config.yaml
n_kv_head: 2
head_dim: 128
d_mlp: 1536
activation: "geglu"
norm_place: "pre"
tie_embeddings: false
init_std_qkv: 0.0201
init_std_up: 0.0201
optimizer: "muon_variant"
lr_mult_qkv: 0.7
grad_clip: 0.5
MLP neurons of a small language model. Each row is named by its layer, matrix (down: output weights) and neuron, and shows model dimensions 0-63. Each number is 128 + 24 x the weight over its row's rms, rounded and kept within 0 to 255. A neuron's up and down rows have the sign that makes its largest values positive.
After each neuron's rows, "fires before" lists the tokens most often just after its 100 highest values on Wikipedia text that the model never trained on.

L2.down490 [ 95 104 104 137 106 128 106 150 111 122 151  90 126 135 121 122 134 168 110 114 101 206 152 159 159 143 101 138 141 182 167 109 103 106  92 186 115  73 131 132 120  94 149  83 125 171 119 151 153 135 131  96 157  93 103 136 140 149 132 159 114 131 106 104]
fires before: " |"

L2.down690 [135 163 107 168 108 114 102  83 109 110 151 143 162 153 141 151 130 100 115 147  99 147 132 152 124 156 102 110 127 143 136 147 121 142 127 150  90 119 122 118 147  79 174 120 198 125 140 143  72 109 133 122  91 101 146  86 103 129  90 139 108 147 127 123]
fires before: "\n", "The", "A", "F"

L3.down135 [103 105 137 117 155 133  97 158 155 139 126 117 126 139 133 126 141 137 144 129 117 121 159 110 158 106 116 138 137 155  53  42 123 109 101 155 116 149 153 108 120 154  97 102 132 155 119  89 159 133 166 158 147 114 156 134 121  98 101 170 161 125 147 129]
fires before: "\n", "av"

L7.down647 [126 162 126 111 135 111 129 143 102 130 123 162 107 130 143 150 153 118 122  93  97  47 159 126 135  97 112  96 140 113 139 162 115 142 104 105 133 133 166 134 177 121  76 132 103  90  90 155 137 146  94 150 124 127 161  57 102 103 142 101 137 142 113 118]
fires before: "ate", "ated", "ted", "ation", " to"

L5.down344 [152 118 135 119 118 148 147 148 103 133 147 156 143  82 133  70 166 145 133 133 129 121 146  77 165 138 114 138 146 144 104 122 115 156  89 144 158 125 106 112 103 125 148 117 132 146 163 124 161 113 110  56 163 117  74 102 118  98 138 104 150 134 116 142]
fires before: "\n", "=="

L3.down824 [167 135 137 108  70 124 120 145 157 150 116 141 126 166 176 134 124 146 165 151 154 158 153 120 154 128 103 119 142 126 146 113 164  92 133 137 110 157 111 135 114 133 138  91 102 122  92 112 101 171 133 177 141  94 111 130 127 164 132 113  99  90 141  87]
fires before: "|", "The", "-", " –", "===", "C"

L7.down574 [131 102 137 128 173 101 163  88 128 144 179 148 169 114 130 133 130 155 101 170 118 171 118 159 126 149 143 131  73 116 118  81 114 132 164 141 156 109 114  84 130 159 107 109 126 153 105 141 154 174 104 117 107 118 120 150  91 149 119 185  96  93 136 145]
fires before: "-", "\n", "om", " |", "q"

L5.down519 [108  56 128  93 125 110 120 126 126 130 149 147 118 151 115 130  79 119 158 109 116 149 156 129  98 130 144 163 112 149 149  78 120 167 137 122 141 116 140 140 100 115 150 116 142 115 104 139 115 125 114 146 128  88 106 108 138 184 165  93 141 121 126 149]
fires before: "|", "\n", " The"

L5.down1186 [112 149 102 150 128 111  98 121 138 128 158 141 108 106 127 144 138 145 130 115 174 138 119 105 156 126 148 146 103  72 107 153 158 110 119 101 131  93 157 121 126 113 136 151  97 105  96 143 113 115 129  80 138 131 141 105 104 130 128 106 159 168 158 105]
fires before: "\n", "The", "-", "A", "C", "In"

L7.down1512 [136 159 144 151 132 151 128 132 149 140 153  93 133 141 124 144  89 152  84 128 188 131 123 119 148 120 132 131 180  92 157 159 119 138  88  96 113 163 158 121  93 109 140 151 112 117 125 130 125 161 122 127 122 164  87 109 149  99 143 156 113 125 133 118]
fires before: " |", "%", "4"

L7.down1455 [117 136 128 187 114 136 136 154 164 125 167 131  78 108 131 173 128 105  96 105 102 144 119 135 133 112 154  79  86 149 103 155 150 157 139 142 126 140 106 169 140 133 130 110 153 123 118 117 113 118 128 100 103 144 139 166 113 150 156 133 112 144  98 131]
fires before: "|", "-", " |", " 4", " 2", "\n"

L7.down683 [155 121 113 108 122 150 103 146 146 140 145 138 152 125 121 154 130 177 124 150 128 113 129 119 129 127 107 143 109 133 175 102 144 146  95 159  92 177  92 128 135 131 136 127 161 140 137  89 100 140 110 102 121 149 169 127 124  80 101 123 174 167 158 124]
fires before: " |", " place", "\n", "che"

L3.down74 [111 154 153 122 129 137 166 126 128 116 129  58 105 134 108 107 188 102  97 153 151 158 141 119 103 114 146  97 156 109 139 167 141 125 100 176 147 167 116 156 155 176 167 160  94  93 125 136  84 111 124  92 142 153 110 117 125 150 136 144  88 169 104 131]
fires before: " |", ".", "1", "5", "3", "4"

L2.down202 [140 117 110 139 140 119 114 167 168 122  94 130 147 122 160 157 123  95 132 132 135 124 181  97 131 149 153 111 143 134 114 168  87  87 101 111 123 120 110 101 158 156 103 164 140 124 131 115  83  67 139 138 150 101 161 136 120 133 100 122 177 150 116 104]
fires before: " |", "8", "6", "7", "5"

L7.down1296 [148 124 133  98 144 127 139 157 119 129 138 141 103 101 131 154 148 172 117 139  82 161 133 101 105  95 125 126 116 180 154 138 148 115 128 130 159 157  82 107 126 144 100 117 126 125 101 130 129 137  87 118 124 118 109 134  98 122 155 111 133 108 128 103]
fires before: "\n", "==", " and", " |", " =="

L7.down945 [104 168 165 168 164 119 171 119 129 111 121 146 119 146 146 127  97 141 105 108 151 144 164 129 120 141 172 119 132 126 143 113 102 137 104 134 119 131 132 138 122 137 126 157 143 142 111 120 133 133  94 110 109 196 121 162 115 108  94 141 139  89 131 126]
fires before: "\n"

L3.down952 [190 101 143 139 103  78 109 122 134 123 142 113 150  95 111 174 152  99 130 103 112  93  88 111 119 111  92 153 104 116 117 126 104 127  82 113 116 119  99 143 133 119  95 117 112 127 144 104  78 148 112 122  92 124 114 136 106 103 173 146 143 160 153  87]
fires before: " |", "–19", ":", "=="

L7.down1095 [140 123 130 123 127 129 125 137 123 149 185  94 120 169  99 150 161 170 132 182 148 153 135 141 145  91 117 133 124 123  81 108 166 199 111 115 146 111 165 138 138 155 111 113 174 108 132 129 126 134  62 130 124 100 182 119 128 148 132 115  93  92  95 115]
fires before: "\n", "-", " "

L7.down853 [ 95 149 178 137 159 107 159 129 104 162 162 150 121 138 118 135 179 126 111 139 139 114 188 113 118 116  90 134 121 104  66 134 168 195 160 127 152 110 153 125 121 136 143 114 114 132 127 125 154 162 155 122 121 133 124 131 120 160 129 113 156 178 124 117]
fires before: "\n"

L5.down632 [107 136 113 158  81 145 139 100 163 109 179 108 121 123 149  83 167 113 107 130 145 130 136 121 143 174  85 172 115  83 128 138 121 171 145 113 157 126 157 122 122 151 112 129 109 123 117 123  85 178 133 157 120 178 134 135  94 156 127  89 115 127 141 156]
fires before: "\n", " ", " 0", " 1", " 4", "ic"

L5.down857 [108 131 160 126  98 155 171 147 129 135 138 135 149  88 154 112 164 105 175 118 121 113 177 104 128 130 155 118 106 171 165 136  77 140 131 155 116 147 146 147 112 101 133 143 156 105 126 150 120  92 132 122 150 129 135 115 145 147 118 119  85 159 118 100]
fires before: "\n", " ", " He", " |", " The"

L2.down579 [145 144 132 119 145 141 144 129  92 125 149  92 146 131 108 127 149 133 142 118 141 113  94 109 151  84 134 123 101 126 144 100 110 144 118 159  79 160 139 139 125 141 150 134 113 112 160  93 159 159 133  85 141 126 120 133 116 163 113 130 146 166 129 136]
fires before: "\n", "==", "The", "A"

L2.down6 [158  74 104  83 128 108 144 138 131 131  96 122 140 101  76 146 123 144 108 121 169 166  99 122 107 112 152 127 160 156 166 109 133 155 134 148  68 146 160  87 127 164 177 154  81 159 122 130 145 124 136 144 130 152  92 128  80 134  74 162 148  85 150 180]
fires before: "\n", "|", "-", "."

L7.down819 [165 100 116 122 114 128 118 143 144 150 162 111 132 125 120  80 168 154 124 120 168 116 113 104  90 158  89 146 127 158 137 170 106 104 124 105 132 166 119 135 123 159 117  53 148 164 114 100 103 106 119 148 125 121  93 106 131 126 129 124 111 137 125 147]
fires before: "\n", " |", "|---|---|---|---", " App"

L7.down825 [150 110 113 149 143 133 155 121  92 117 126 145 114 109 123 125 117 130 121 126 109 155 122 113  99 164 140 165 144  92 136 133 148 136 141  97 157 125 129 160  97 113 141  83 120 103 126 122  99 105 115  98 119  78  95 139 132 150  78 135 112 102 139 139]
fires before: "|---|---|---|---", "|", "ial", "ies", "-"

L3.down1184 [147  86 169 161 106 125  99 179 101 129 123 155 157 144 121 143 121 137 172 115 133 123 139 163 146 157 135 101 142  99 147 122 136 103  73 162 110 145 115  95 107 101 127 133 103 122 127 101 133 132 128 173 125 158 137 155 159 118 128 123 149 121 106 164]
fires before: "==", "===", "|", "==C", "==P", "A"

L5.down1143 [142  88  89 170 135 183 130 116 118 135 134  94 174 130 156 106 121 129 120 110 114 126 146 108 109 178 123 138 135 171 132 132 129  86 114 141 140 121  89 127 141  93 165 150  95 150 123 103 127 148 106 124 105 101 118 174  88 108 128  62 133 111 124 108]
fires before: " |"

L3.down1464 [140 175 161 107 179 132 125 109  99 148 129 138 103 129 140  95 165 119  96 142 147 157 146 111 140 142 151 157 122 136 151  65 108 126  98 114 139  93 116 149 122 141 136 132 142 103  84 125 130 107 151 139 165 143 104 142 174 118 135 119 126 118 139 123]
fires before: " |", "\n", "2"

L5.down1032 [153 157 150 126 136 111 141 124 152 122  96 124 149  57 111 197 170 141  87  96 107 131 154 102 121 117 101 193 122  77 104 102 108  83 124 105 154 147 124  95 133 139 144  84 158 131 148 102 113 128 140 122 156 115 108 119 144  89 117 171 140 143 128  66]
fires before: " |", " 1", " 0"

L7.down601 [130 115 103 126 161 118 117 137 108 150 116 153 140 133 116 144 127 115 114 129 110 159 120  91 106  98 125 133 132 142 133 140 141 136 124 133 130 138  77 114 113 140 143 111 109 142  89 125 134 139 189 109 134 190 128 134 146 115 128 145 136 133 154 107]
fires before: "\n", "-", "|", "ome"

L2.down858 [104 149 138 130 139 155 124 109 132 110  97 117 122 139 113 137 127 104 100 135 140 177 148 102  97  92 145 117 175 118  93 159  92 104 147 110 121 128 134 107 114 135 136 141 109 170 108 150 137 157  98 115 108 175 151 133 121 124 193  89 126 126 118  95]
fires before: "a", "ival", "ul", "ed", "ure", " |"

L3.down526 [127 126 132 156 166 165 103 115 139 139 142 154 129 131 168 127 117 153 153 125 135 159  99 138 141 110 159 160 131 122 134  58 153  85  94 139  67 105 154 115 117 127 136 129 107 180 150  80  89 130 153 141 140 109 157 148  95 131 168 132 110 125 167 147]
fires before: "|", "-", "The", "===", "ers", "C"

L7.down487 [138 166 103  82 169 147 131 111 156 133 136 163 110 130 127 116 153 128  80 138 127 141 142 114 119 149 117 137  92 112  98 122 123 114 103 114 128 133 104 124 151 115 148 125 157 162 108  98 116  75 148 151 135 103 108 145 140 137  91 150 160 143 145 181]
fires before: " |", " 0", " 1", "a", " 3", "0)"

L2.down804 [136 125 144 169 148 120 118 141 110 157 129 161 106 119 117 124 127 119 202 126 131 153 110 148 110 168 132 161 102 146 124 143 143 107  98 126  85 134 116 147 140 166 118 126 188 177 132 171 125 123 118 129 114 146 132 131 147 149  99 132 121  89 108 162]
fires before: "ct", "cted", "ment", "ased", "ction", "ph"

L5.down1093 [ 90 145 153 118 145  98 151 142  99 137 121 143 142 147 138 122 151 172  97 140 144 146 155  64 141 120  81 111 108 120 113 134 148 135 101 132 139 126 106  94 144 154 160 121 157 143 137 134 110 113  89 115 126 147 112 160 144 157  77 143 157  93 142 161]
fires before: " ", "\n", " +", "in"

L5.down501 [157 126 133 175 136 108 151 126 115 108  97 128 138 150 131  76  64 148 138 139 112 154 124 117 122 119 143 135 118 116 174 151 143  96 122 169 134 155 135 147 116  78 112 142 123 132 181 155 104 149 107 136  92  87 169 131 154 135 127  89 131 160 140 112]
fires before: "\n", " +", "8", " |", " 8"

L7.down18 [114  99 105 163 156 165 114 150 143 118 127 117 167 141 131 127  69 139 147 108 176 110 115 127 156  93 106 124  91 139 107 158  95 141 129 144 140 118  83 158 148 147 167 151 149 133 105  98 126 147 100 127  93  89  75 109 125 139 158 144 172 110 164 112]
fires before: " |", "%", "ard", "om", "cted"

L2.down965 [118 112 151 117 138 133  80 169 150 118 101 119 123 130 132 104  82 129 149  92 144 174 128 143 181 115 111 132 112 145  81 102  90 146 133 152 120 147 127 137 124 127 145 117 107 144 160 119  93 128  97 116 140 133  63 110 136 159 117  95 151 126 146 135]
fires before: "ed", "ten", "er", "ct", "cted"

L3.down104 [105 141 152 136 112 139 123  60  93  82 126 117 145 102 117 127 131 130 119 156 156 112 140 132 199 123  91 121  84 158 129 103 111 117 137 114 108 126 154 173  99 160 130 137 125 108  78  80 129 121 142 145 160 113 101 153 144 171 135  77  61 121 139 135]
fires before: "ck", "ther", "om", "ad", "ok", "w"

L2.down981 [164 141 135 160 124 120 138  85 119 116 148 143 117 125 117 141 165 145 140 154 100 153 113 127 126 171 111 144 146 131 112 171 148  96 126 168 162 140 174 132 136 140 120 140 155 149  82 130 127 104 160  63 167 138 123 158 127 102  90  85 141 170  84 131]
fires before: " |", "ed", "es"

L3.down710 [108 200  82 149 152 117 135 148  97 113 123 117 129 122 118 129 125 105 148  92 128 112 129 134 135 131 149 150 142  53 121  99 123 128 129 140 120 166 127 117  98 130 130 172 134 151 147 149 106  85 150 105 174 120 109 136 126 147 144 115 119 122 117 148]
fires before: "==", "The", "In", "A", "==="

L5.down630 [133 142 166 117 156  87 123 117 146 131 123 137 112 151 136 171 150  85 127 134 144 133 164  92 120 185  86 145 154 108 128 175 130 123 157 163 109 118 125 161 151 111 151 155 139 163 138 162 137 142 154 121 112 117 138 141 144 119  83 129 118 141 132 143]
fires before: "==", "In", "===", "The", "A"

L5.down231 [113 123 109 112  96 141 130  55 105 159 106 151 135 135 162 104 175 100 116 145  78  78 162 136 121 156 136 127 160  96 130 112  87  90 144 159 133 127 132 149 133 134 150  90 133 118 129 142 156  97 127  94 143 136 130 117 105 122 130 130  97 124 129 168]
fires before: "\n"

L7.down505 [155 133 135 140 149 123 166 138 100 123 107 132 110  72 101 130 111 117 117 114 144 148 167 118 102 164 124 155 145 117  90 104  79 151 156 118 147 164 126 104 125 128 142 156 102  94 138 148 131 120 128 150 109  95  88 151 115 113 137 126 173  94  87 106]
fires before: "ed", "ing", " on", " a", " in"

L3.down1229 [160  98 137 142 166 127  93 118 111 156 121 184 112 116 121 125 101 159 109 121 128 119 132 100 151 156 168  75  89 144 145 128 141 149 129 100 131 154 111 133 124  95 126 167 128 121 144 153  70 166 108 140 122 109 103 167 155 179 157 138 137 120 190  90]
fires before: "ion", "ional", "le", "g", "im", "ister"

L3.down65 [135 158 140 150 128 167 133  96 119 114 157 104 108  99 120 140 137 135 158 115 142 138 155 133 124 119 171 129 118 115 130 122 128 113 137 146 130 152 125 147 160 161 146 131 109 101 184 162 113 142 158 110 118 124 122 127 129 144 144 106 102 169 112 120]
fires before: "ement", "er", "ed", "ment", "ing", "y"

L7.down865 [153 118 130 106 184 120 119 128 135 169 121 147 130 112 138 158 154 101 114 142 152 142 139 128 136 150 136 131 121 128 105 125  84 142 156 113 135 104 103 142 132 137 104 171 109 116 105 154 110 108 158 125 109 129  88 125  79 123 149 137 150 118 146 131]
fires before: " in", " to", " on", " with"

L3.down1401 [121 116 169 171 132 146  93 165 135 104 138 104 127 137 143 145 136 172 134 120 108 131 128 143 133 126 113 127 156  98 109 112 130 126 116 132 128 127 115 127 129 115  90 136 118 134 132 100 140 145 100 149  85 153  92 168 125 136 155 139  79 151 137 162]
fires before: "\n"

L2.down838 [144 115 108 106 112 103 135 130 101 109 147 153  67  86 173 132 123 144 148  91  88 147 118 131 121 157 129 126 137  87 123 133 128 156 110 133 141 138 109 146 135 156 107  93 139 149 155 112 158 139 127  95 191 120 136 103 112 124 123 162 166 118 107  98]
fires before: " |", "or", " Democrat", " h"

L5.down330 [144 113 144 147 121  82 107 168  81 100 110 142 156 138 121 115 146 135 123  93 143 153 161  81 132 119  97  93  93 135 129 143 133 149 114 115 156  98 140 158 124 159 151 135 124 124 117 166 134 136 131  92 100 137  83 130 108 150 100 100 156 135 124 157]
fires before: "|", "-", "===", "==", "\n"

L5.down1153 [122 131 136 155 188 108 152 117 130 120 117 118 100 141 106 122 127 147  95 136 162 131 132 128 104 147 142 141 148 163  90 162 178  82 101  88 121 109  89 123 137 105 138 133 110 100 106 167 145 138  91 119 110 114 151 136 168 127 136  90 125 149 166 139]
fires before: "ion", "ul", "ial", "ional", "ister", "ular"

L3.down217 [142 119 165 162 100 156 113 111 145 176 127 129 118 162 118 106 126 165  96 150  76 109 119 119 107 119 114 133 105 100 120 174 134 134 136 145 117 133 135 113 156 112 126  99 128 152 113 158 137 102 124 119 147 129 103 133 196  87 159  90  83 140 114 141]
fires before: "\n", "nd", "-"

L7.down1511 [173 164 128 128 112 112 129 151 180 117 133 139  93  86 124 174 107  92 125 154 112 154 177 118 104 135 129 140 135 150 128 139 143  89 127 149 111 137 121 109 127 136 137 159 132 121 169  72 151  97 105 114 143 131 132 135 108 130 127 155 132 134 139 123]
fires before: " |", "le", "."

L5.down666 [141 146 131 120 148  71 112 140 106 153 113 137 125 125 147 141 151 156 139 141 145 160 130 108 147 155  94  83 144 146 139 104 108 140 113 116 182  78 138 137 109 125 112 140 125 118 157 161 140  83 125 112 128  46  85 144  98 133  97 143 159  91 106 144]
fires before: "-", "\n", " |"

L7.down725 [116 158 145 138 163 161 126 139 114 132 111 100 150 111 127 148 115 141 129 132 117 148 136 102 131 170 103 142 133 110 108 157 155 118 115 137 137 132  87 110 113 131 161 159  74 136 111 139 138 108  69 100 136 155  91 127 128 145 149 123 162  58 140 170]
fires before: " by", " in", " as", " to", " from"

L3.down989 [129 156 124 139 146 141 142 152 124 115 145 173  84 128 108 114 128 128  82 151 138 170 101 174 123 151 132 148  79 134  95 123 113 142 135 136 146 130 136 161 161 130 167 116 126 106 132 131 121 152  99 119 134 169 105  83 130 106  95 131 145 132 132 172]
fires before: " |", "og", "on", "om"

L2.down1310 [119 123 131 110  93 130 105  98 134 144 157 154 110 120  90 126 118 133  85 115 122 135 138 144 135 137 156 146 104 112 159 141 122 116 145 135 112  80 150 117 144  88 171 147 149 132 156 170  98 142 110 139 150  96 108 106 100 145 142 102 133 142 158 108]
fires before: " |", " p", "\n", ".6", ".3"

L2.down603 [138  85 147 139 112 136 163 124 118 130 135 126  99 119 163 131 142 166 143 111 157 131 145 111 130 129 112 152  85 141 119 182 106 154 105 122 130 105  66 161 159 119 123 135 176 134 110 128 103 116 155 126 137  89 124 155 122 135 124  55 133 171 157 167]
fires before: "|", "|---|---|---|---", "\n", "|---|---"

L7.down336 [101 165 134 153 131 121 156  81 113 120 109 115 126  84 148 117 143 127 165 112 165 108 143 122 125 146 123 134 115 128 141 156 136 119 127  98 122 102 118 145 145 155 131 144 130 138 101 148 171 111 137 145 111 160  74 142 105 124 170  95 108 101 138 130]
fires before: " as", " in", " it", " by", " to", " on"

L7.down712 [104 167 137 138 111 135 136 134 117 159 149 144 159 134  81 125 156 123 166 155 102 162 105 142 164 154 124 107 100 135 118  94 111 114 102 132 101 115 170 115 127 158 120  95  98 119 161 133 106 122  69 125 131 155 143 167 120 156 106 142 129 122  94 144]
fires before: "\n", " |"

L7.down1281 [123 164  86 136  97 119 119 105 111 137 162 100  94 162  86 120 147 136 158 141 127 160 133 167 136 106 179 134 134 125 110 123 157 109  76 179 152 135 148 117 103 115 133 171 128 138 132 120 117 100 126 114 137 141 118 138 117 134 115 152 115 128 130 172]
fires before: "ed", "ing", "es", "e", "ies"

L3.down842 [146 171 135 147 106 171 138 116 199 169 147 150 119 125 131 142 131 139 140 156 100 144 130 110 157 148 157 121 106 118 147  99 118 140 113 135 112 130 119 110 121 130 144 130 102 118 125 116 152 118 147 152 141 124 109 120 158 114 175  88 124 119  77 134]
fires before: "\n", " to"

L2.down244 [163 131 130 147 116 105 126 139  85 174 122 100 137 126 125 175 122 111 121 131 192 154 136 159 130 118 137 180 113 110 125 124  40 127 157 111 130 167 135 150 142  91 107 170 121 130 121  96 101  94 123 173 127 137 121 108 120 130 120 124 146 102 124 108]
fires before: " |", " of", "ry", " /", ":", " career"

L5.down766 [113 149 136 168 125 144 107 165 171 129 123 127 103 125 135 119 151 123 111  91 115  86 151 105 139 115 138  58  77 104 122  71 120 128 132 120 133 133 117 132 112 130 116 131 119 152 116 105 154 146 124 149 144 126 161 145  97  93 118 113 147  96 112 118]
fires before: "\n", " 6", " 3"

L2.down191 [129  86 153 149 135 161 127 141 138 114 179  62 118 138  99 162 131 129 118 147 159 126 134 139 132 115 130 134 150 144 109 117 139 126 180  90 151 117 127 120 133 177 163 134 139  71 109 163 140  97 122 131 138 172  98 138 119  94 101 114 122 112 142 120]
fires before: "in", "ck", "vel", "ins", "il", "ce"

L3.down1156 [ 96 143 135 172 132 162 124 137 116 116 142 120 108 151 156 135 138 136 152 132 141  70 103 155 138 161  74  54  87  98 121 104 157 153 131 119 147 142 170 112 133  78 160 158 143 125 126 148 134 130 119 143 155 123 123 129 133 151  88 117 109  87 168 139]
fires before: "\n"

L2.down513 [162 114  94 121 110 110 125 168 130 101  97 130 142 131 130 120 134 110 109 118 135 133 126 114 125 155 114  75 160 107 109 121  90 121 139 127  97 138 135 157  99 156  98 139 119 135 105 137 176 129 114 136 106 154 123 164 120 132 100 132  87 148 120 120]
fires before: "-", "\n", " from", " up", "."

L2.down290 [138 125 118 135 169 121 146 107 109  96 152  97 144 153 152  79 157 126 104 105 162 150 147 153 114 168 136 107 129 135 128 103 134 105 139 124 142 123 142 113 122 126 136 123 140 150 123 118 131 157 138 146  91 112  97 146 108 125 163 135 147 110 109 132]
fires before: "ad", "iet", "ack", "ue", "ust"

L3.down880 [ 86 117 146 109 123 112 160 137 115 111 167 124 134 138 115 105 118 113 146 113 127 124 158 126 113 140 154 137 129 138 111 131  92 149 194  82 107 100 111 141 148 149 158 141 145 143 141 128 134 126 126  89 127 151 122  66 128 131 141  93 109 133 155 157]
fires before: "\n", "|", " 11", " 8", " ", " T"

L7.down678 [118  97 128 143 160 125 104 126 115 206 135  97 130 124 156 128 122 158 126 116 100 165 115 141 130 110 119 163 159 180  92 116 120 134 109 137 119 101 119 147 143 138 119 117 166 118 153 151 117  80 138 119 168  98 124 139 140 141 128 159 191 134 146 120]
fires before: "ution", "ction", "ct", "cted", "ined", "ent"

L2.down332 [131 100 133 145 130  98 136 127 154 156 130 120 127  96 127 148 112  97 133 136 121 148 128 175 104 129 159 135 142 124 102 131 162 192 132  84 141 142 118 150 137 165 127 140 157 149 110 111 123 162 105 144 135 140 155 137 149 146 131 115  83 145 143 144]
fires before: "\n", "-", "|"

L5.down342 [118 115 117 128 125 116 110 121 118 122 159  96 162 140 141 108 107 125 106  80 111 133 131 109 121 126 130  87 156 175 128 139 120 113 148 135 103 105  57 132 161 132 160 131 113 109 166 123 158 132 119  91  62 162 124 134 118 109 146 142 165 119 133 136]
fires before: "\n", "==", "===", "-", "The", "In"

L2.down1172 [140 104 161 146  85 125 116 143 128  99  87 151 110 147 168 142 100 149 158 112 111 116 121 118 199 133 146 113  85 158  79 130 149  80 108 141 147 181 132 131 127 158 142 162 138 138 102  96 111 111  97 149  91 132 112 128 126 147 168 157 132  93 136 106]
fires before: "\n", " as"

L5.down943 [135 160 150 126 109 114  97 110  86 149 130 143 154 133 167 129 161 119 135 107 137 115 100 148  91 107 130 128 134 130 126 132 135 168 129 131 142 169 150 146 155 170 127 122 131  92  95 107 123 175  91 155 123  99 162  81 129 119 118  68 155 113 138 165]
fires before: " as", " a"

L7.down701 [124 110 104 139 143 126 130 103  99 144 124 137 136 144 133  94  97 148 107 104  98 126 191 117 107 101 133 117 136 119 119 121 150 125 191  98 130 162 106 134 165 145 121 121 111 128 107  90 106  97 122 144 119 135 110 108 171 183 137 174 112  89 160 147]
fires before: ".", " of", " and", ",", " in"

L3.down123 [137 148 115 153 135 162 135 107  99 115 131 115 128 117 132 139 147 154 137 124 135 151 120 123  93 182 122  86 130 179 140 130 150 159 135 144 165 121 156 156 151 126 134  95  91 155 133 108 172 157 123 126 159 145 110 144 143 113 106 144 144 121 106 137]
fires before: " |", "ters", "l", "ip"

L2.down1294 [126 144  80 151 154 138 162 157 159 109 162 140 162 115 141 153 122 112 160 132  97 179 151 129 171 133 133 158 100 102 119 108  80  83 134 128  75 111 138 107 144  94  93 150  78 150 105 109 104 150 155 103 108 130 111 114 123 169 129 155 149 144 158 128]
fires before: " |", "\n"

L2.down687 [107 115 190 139 104 129 164  99  95 144 140 136  88 154 103  92  99 147 141 163 162 138 102 131 141 141 139 135 136 116  64  95 160 136 160 133 124 104 101 114 113 149 164 125 142 111 144 154 148  93  95 143 138 134  67 123 123 183 123  95  79 125 154 130]
fires before: "ck", "in", "om", "t", "of"

L3.down50 [109 158 151 157 110 140 129 107 128  90 104 106 170 112 112 178 123  91 174 122  63 167 112 121 102 121 115 112 108 104 162 158 140 117 127 144 136 152  98  82 160 135  99 130  88 136 138  87 104 129 150 141 122 135 118 105 132 104 119  64  92 145  57 139]
fires before: " in", " on", " by", "ing", "."

L3.down497 [103 126  83 132 124 165 146  96 130 142 102 109 169 121 102 122 130  83  92 129 132 145 141  95  88 153 111 136 154 129  90 158 137 123 157 122 150 124 133 149  96 125  97 128 137 130 115 128 127 116 114 160 106 138 128 122 121 127 131 162  82  77 155 140]
fires before: " |", ".", ",", ")", "i"